{
  "n_layer": 10,
  "d_model": 192,
  "activation": "swiglu",
  "norm": "rmsnorm",
  "norm_place": "pre",
  "tie_embeddings": false,
  "init_std_up": 0.0258,
  "init_std_down": 0.005,
  "optimizer": "muon",
  "lr": 0.00573,
  "schedule": "wsd",
  "decay_fraction": 0.603
}
MLP neurons of a small language model. Each row is named by its layer, matrix (gate and up: input weights; down: output weights) and neuron, and shows model dimensions 48-175. Each number is 500 + 25 x the weight over its row's rms, rounded and kept within 0 to 999. Numbers have three digits each. A neuron's up and down rows have the sign that makes its largest values positive.
After each neuron's rows, "fires on" lists the tokens most often at its 100 highest values on Wikipedia text that the model never trained on.

L7.gate225:515497518573458510500470521476518498508525504531467531474498536495507474504509460472497496498499500477510520501504522519521463508506512473538507498488509485452538516486436465496467523481523508504519535445532512491511499452449474465513499521515532516497492507475445537513463471479477500478493497509511466452469514471524469533483501474547477493463552498495508516476477463476466532476502
L7.up225:477471464511497489500510483491515519497529472527502494531513536495476454472475493527516527492494513513518516511532514500477425520484513484467501503473502493530459508504529485531518522524506479513548499485520493523515502494487457467485519527556492519505555513509501512475483494534492503547500511493462506484516465475528526508514513530489518520532504538439496507491485478486550488491528
L7.down225:520491498516528523477471519461504511529468483506505502531503528484474512503507489534504509464483498554507499506496482523452513517503533504488479475452498501549479496523506484532469519529528498496512510503498521493491474521516489545512475564534547524512530482476455512448517463493480506488553460458484516533488462488520503543472520546485462496564473530498502533459466498481499481510488
fires on: "la", "th", "vi", " /", "bu"

L7.gate12:501490496509480515465506457493449486517498466522462459491498492507485517475513499464540559480517502507525469503474549554471454465494487483470537490462493502449483486562515464514526522458448498501530499462522519511537506503494492504477509524571482467568481542537510488505493478464536518499500514521525496491511526540514513481515493513528512500469521473480501497496496494456494490501515
L7.up12:528499484514504512480515465505518498481510507478457532516483534497480498521535521539493476525524506527481494458495509524496511519461509473512485487486463542498534472476520481503497491501486531492522481559463476480491496495479501467527488527516489499544476491492485503509554524493498499531443493473463525483487517468488552560514485540512501481483503492487517475498480510480521503460487
L7.down12:479480507517569534482496507490472498476474542484486516515512500484489509504464515534503491479462495452534488498527506475533484500536450493511518491582499491527489490484526433491477508500495511441526471534477508491505485474507509543487487493454499497530490494491526518519499504523496521531495507496498541498506496452469512469474524511501506512535508436464460526500487501495526508482476
fires on: "er", "r", " player", "ian", "or"

L2.gate184:476503470505481552505497445490468544484487501498494491459529558507476544549474482515478498506530487501494503496507453456519482529506480501481454545479471510509478542520502474481508495480475477529528450489441485503475489534500488504492480533504552507507505477499488537493516525512527462495514472533493502518537503453517484498510479511509470461463531529538480472523499470509473461495472
L2.up184:519505454521483510513542466523537504489504500489506510502506517488544558519525503540459465475485503550496531507495497528519492471517510501517477541497516452481470524522512486512508492523544489478490491473517480473507533584520497526536545528518497448519462527482483484522555526513473508457494499513488489528491443511539460518470496522495499457497507503505514479501533485504440497509491
L2.down184:515483504510522460479471498447484494449533501510500532508491468517508480510533500530505458500475506477489448473501533490491464485472524523547534449514465488477535501458492486516495503500510515496500539429524519477453516482471537501524514479488468463487519434539568456504512490501499528509531490505541500477472476548483494506475515496551463500515484519489488532482512498479509548510533
fires on: "le", "l", "ba", "ult", "ra"

L2.gate71:502475480523521515510501511468444499462540524495464503518565533484514468486511483449477514474519449514513503485538471475500461473491512493488488506488518487493503511498517518506517516438491493527448471452515492472453521504484475519459482494523523503542518463485528551501483506516526498504507529484502497474493489479498454477488477496514510506530515490488499466491519504480537539504520
L2.up71:471470503503517486516481464476495516489527506521557466528509522461508507506486539461482510473512512554509494536515499458482501487498518486480506489489514523487513499552467494520538499510507507529445498486498472525482541490490489517500498501507479467515452513496503472515499546564466456512514534475465477505521513517477477481495510482473557488480488504479462531441455468529478521526506
L2.down71:472485520534498497519551543546489501499508450483508523467503490526496488505510514551502453506493551433545492511505474505471467467505518538535442509525496482488503514514495488464507474490488512518568442524466486513524502482491475484468477485504515499517499526508513502495509505482512454485520500533499548483513491514509517520537540519478504514498474524490504496472469499503487505497511
fires on: "es", "e", "f", "g", "us", "all"

L2.gate54:497499510502541513491537496527504487517481506533472509471525514521482487506550535549535524461477503502481489485497499513526517507531505473530454499471488526458502513511513500484488493525502511506482481542481523508462523471569496508496514543483513504530504501452456536465424514473513486524505477520506490527500500475450522467507468483483498470501461487529537472505529500494500454482475
L2.up54:525481514487493462471513508482509518519518494540472494486513504492492508524486543514538450526526498501516480484506527556549546523490489480501510534523468519508531488506507471476527471513509487482470455526459524493480520507556495474486527522461523510472518498449510529500505485466513495515520436521539509479529505457488525470492501484477509494503476530518514511524527524503521454491502
L2.down54:468477472523502556496531462463507515522512502500463535507482501529509491479479463542505493487470423496512483495531470485452525519484464490506475469495515527445495497521446504512497501520546512556500498497484461544521484498470531504463479515476503499522516447529483500523479504504511490475497463463490506531512519507521532497499470475473449489518504532536470469469493499503535515511494
fires on: "do", "no", "ba", "ro"

L6.gate243:517504457521468542483521494480498527514482520475524528520459490499517529494538521465516575480495483457518505523487477463471508494524500512501522464543522465531509507543508457474491477526483466522504492506524472529453502475490515464487503522544492511535499470514513481495503470500541565490563511480487512531476539500517497536479486490487465482500514500511472515486515496527511502492492
L6.up243:481512467489489519486500540503489529514530474505508482539495482502485454468530497501468515485522526512504479534478459506471499519537525462469514519491516491474472496518529481529524482503477523487491466500574481465496495505538487499478481507485478519532459512492489491477480488476536535529451495511525494515482474436501505494486544523480483525465488485493524488456470443490508493505496
L6.down243:491578467487499501444494495530465468504465540488497485477472505511504547510509497492461482489509544568490491488494517488466514495478497505535518485478525494480504466526454478511509486545523484525492482489498444505507485490529460498501489501522500525509447520511512494484500430487518517523492451500508498521513562536530476505480500492487531491503546539452467520507520477512548482525516
fires on: " tr", "al", " Al", "ro", " Ro", "z"

L6.gate168:466538500468519484540483492476499507514527510536515465501515512478490467489513474487504498479511437530468525517515519475525495489507487523481491524518521534513471479487525525523465519493496496473500510517516460454464511509478506487504476508522501513485525490506514509494440453462538514500493481574457483508434525562482495526521487517493480493552495511487478449507519449506511472508458
L6.up168:456561430487448505504467479509521460491495533526506504472462480507499506450510510523503528494473554511510507526510500463519485520492460497529521476483484529524485452469477506501506490551526516524534538467515488489540486535511477491482487477473466535486482528490494460481505547516482506503498538491471498518443491477518513477527499481498544462526525491505485538496505521458493536561482
L6.down168:508504504461483544475464476485529521484478479480505531523512547527484504465487533502504517512496499503474486445444478504498428464501522475553500488466547501482524483527491537474483506501502513502471465489473498509504493497493456525530494528432503497503497475491498494448470497521504520495492490489513508532457470467455542468541522485549524502476483475531538523543485535458500518501503
fires on: "s", "ed", "ar", "g", "ard"

L2.gate45:481538546524541476478459496507482475496519493487495549508519502504499497521520468471481481533474501517463520499541508493528542534468447539507462522508511518547496512494505507486499491488500505514524536484484484508490513508481522508522500467497461564469528492470508503486537491436488483505477531544558494468540465505462566533503502515511500515542500490481494460539518534527491496487497
L2.up45:471479520504506472484438483516527487484534518518506471523507496511494480498531476495460473489501520490477505501528508491452528511461511476511505535450487495470490460492529459479474490474531491480501487471506537536511498482516541514489549491517471480483480502508502489519536495480502483529482479493533531494484546499504512445542494533497543495518498501498533517489502497528490485487523
L2.down45:477485490533498493516473464486500521506507517491573508541486454521448470443537484486503466480513497492459488508521511487462508504492522487453497532472488521487446477531553513491501504474495528472520501491487488495499508522477526483505545456531471474479537506496479485517489456462443476506528489492530484511528523516462480504525505502481520473523522549482540494536502499479470523537512
fires on: "an", "re", "r", "–"

L2.gate92:474504493530503506525457515521496474505554505508532486512488479515495517504550483498487469535488508461510512509518494464488512499512542496516483523511500499510521519501491508481513488422480526454480474501493508481516464512503497523493484453496520525479535498534552511540497507500454489520504477502499509527513500469460471469517478475507490499483470437498510543499478512495504493510469
L2.up92:480521508488551485487519466469487490502495521527499483519515502524554491538560536529451499465507510495495464479466445488528533507515466512544461509565509524489504480509491490522485505524466501523513510523513496488474550507466497519498487486508459521537455449520497503465517481540464494485505522502541530493524578544477516506507499489522499487519491498521455512503495516474460542487469
L2.down92:467488488491511496519454507508479489465502532437504501507515495507434484461498470514502511492548460503497529489518521496449468475519515478511487520483475483517466508514507537503506529509519490467514478502469503492489521469537539519506504494460523548452482477542506512509506483454495492517550512441495531510463469467519482481473522479496501516474517477514533530468441508513449471540498
fires on: "\n", "t", "f", "ence", "o"

L7.gate128:508503524483499504510502515483497513493491462490527538490459494500467503505548520488534492507486515443462482494483481539503514515498505512548546507540487525474528493507443513497494529553462489510529477475511479489493505534498502504533482538471540493507504557458498489488452492471523447487539481549489515499472504483532456461438536484503491530494501484495525463509484488516508518518483
L7.up128:462487524517504494530501493536467509525519500534490547481478527490471511489499519492510529488513540460482507533453504525462461529495500468482483469482477453524520505515518487505491508527521547485473511504470570508477520492460526547474484530527533506533490468464500494443531475465488501526521522524462557513550545509481489504503497472484492544545514462510507521482505494471457481510474
L7.down128:492548464507541498528464498546467510535509490522515496505533489522465500462436500509508495506567492509502478472501519484510477496498501444445531476464521482501501529500477486467507488467462497481500505518483481500508462478470471526499492463444525506479493491490525525522479501538480491554518489512506504455496455491523489524538491481534513487484488496471478486500506551530518574480490
fires on: "s", "-", "to", " p"

L7.gate101:496454437457504469488480519432525505489498513486496538508477489518480495497474482496458482524490489514500508490517503491492508521514522485497533463515504489490488502519441513469536481434452479517491461486494454513497487475510524478458490496503519476519518486467511484524475499483549486513511498485483530501475463515511535489510524501527520480495530489481512435474487505478487487496524
L7.up101:492553491467464460472522468516548495508541487483496502493509466458471532496500510511525490488538524502496511476531488560479490514475475534528525505487496448471530499518468524491507518500529486534499517524528483491480526524492506536503509480524527521493496506462514468486488446492513498508541468479489479508463482537504517532544532475495528465479517480513511465500503525493539437520456
L7.down101:473516493448496502533506485511484536492497487465475503446484493471531515513509528488488525521467515445505476486471517506473515515474503507517533453487525465508529485513483495551465539518504470529486504516508492468499541508501489516490476516563509468487444494496455485481506519496529490546520500492485500498550473473502509518552512496501502514508456529520468496534498490506529472519497
fires on: "te", "ke", "ut", "t", "k", "tra"

L2.gate73:483477475477496519501518506497507475494514528489475506512511520524513471498479496486548540504491483473456474541490505467462496481493520527523511512529532502518518489514519439541450538502485515517504495494508493489461507471490528507497504535518488491502477524542444511479537509509512511518492547518495495496436507526481504475469516488428483444507503490468524497517488533499494521511551
L2.up73:502528518504486501492514486468502479477504549468490541522539513557473457505543536523526532510478486495486489540467486511487529485507484520480481504522490548546520493529529491531522556549521520486527491510504510517488472481584506433510533542514473497478519503518468531507525527530522476503519518500488553506493555484494488453485517484504483466519510509495467519516500524475499527514521
L2.down73:532498509530477510532493549485484501446491511525535504516481514491476503535503493507526509501498510502478535503459521454460505507517507479523495501476493527552482477547455452430532476462494525522476502477456479463531510497512520457438509487438508477581489551502523497474531488472529488522503503548534491493515452497494479547488461471494485477505505506494498466475504471464452528528524
fires on: "or", "ak", "la", "an", "ie", "ation"

L6.gate140:467496475504499516527470521527509475506498509511474535492489563489463508500502479479519505502494479524494500509471457505504528507466487525477466550531521480544550491502484478521486481496510504525508475475525479536491509480506506493536503518484495482530528495436539487510512510495526478525495477435528504468484516511450493526521533557486461545448497543466508495524481492505477499519472
L6.up140:522496481487490454496504506464488521524533478490531474539514518475557527507489542489529500482525462470530460519512480522459516525534477481481468531556510463514510501489477524482504451477488483479550541478488475485523520515514528465491558473517484483484509472516492518471490490507513503527506488480526546510498420514462480496490486487513498524494526508467534534499514533505516505529516
L6.down140:504549524471522513502470504523536505498480485507457518533524471508506463507461512546467498501505502480510463529487540505491484477516548500500515482506440504485528539547486520473469534453512469494526509504492495473506500493488503527486485512500504515475494479495518551514486451518514539519537480511499522502513499503500493514451483485510497550499518497469528503481475496495526523498504
fires on: " |", "y", "c", "in", " Se"

L2.gate57:500493541453420509480504482513496542476501459477533527527508552499460496474496474487506521490528540455523475564482448505500480507514507470502524492432463512502493489472501462544514530489479502463558493486484486527486496509497504516476497494508460474501463538494450497533542459518509475536474518483502527498519532508503470524456517511571515498486475481510506539499474505514460500490512
L2.up57:510503516470463487489538505473456482479544482555537484504485577482499522473511503483498504482492538484540446515486511520520509495515483489475499490463465487514493518530540474481527493477485476495526462520508484509486441542505470532476537484508533506510505484536499504504538429443499432471479471496502500476544522476501460529469513525528484492492492493485487510535495503490485511490477
L2.down57:488486534514508505523488508505462474505496466498510563527527477501474492500487521459479497454491565449503458511500481523494504512530498508492557504428471517514491473506481552561529480460509520453528520506495525508497486470508483494526507479488479479482471527465476490497527472516505496488541487520491506486535497501514516507519533557548543516483502537519509475506529489493470504474472
fires on: "•", "ra", "u", "w", "born", "tri"

L7.gate255:517491445455441512542472466458545490477459541463499517497513497486487484531506500491520537483515487453471499559478530492489491531468496500487496540506482491451469467487518490475509496479481510501509482519540496500491488486477489534519483493539483521496505502496500489459482510494503491464515468518498514478473489516504494502510495505539524442485488465539464526493574523496493544495520
L7.up255:507450469483522469511470522498515497458522501498511527466508525482487524533497499500500529473498528500527471472506486521439493520510495546520523525476476522454491493533475514485552484508518454514498449515506466496488468503516502520531505511513473480473504531443437492447529515521467514453513472509496481483487510489487517508530499551528513512538487520569513488486519558501475505445510
L7.down255:511516482488480494537464485498509510491520528513473488508514488513475529517485420482503507488472517503498498529469518555432497504471526482471500515487470511495498519545481494503516481494542502542539503508518503527475512513478518525466515499432478514483482504482493544532484492468527529514509480495484524496496517472484461558481500524509505511499496511489458507494519513490469503513497
fires on: ".", "er", "gin", "ition", "son"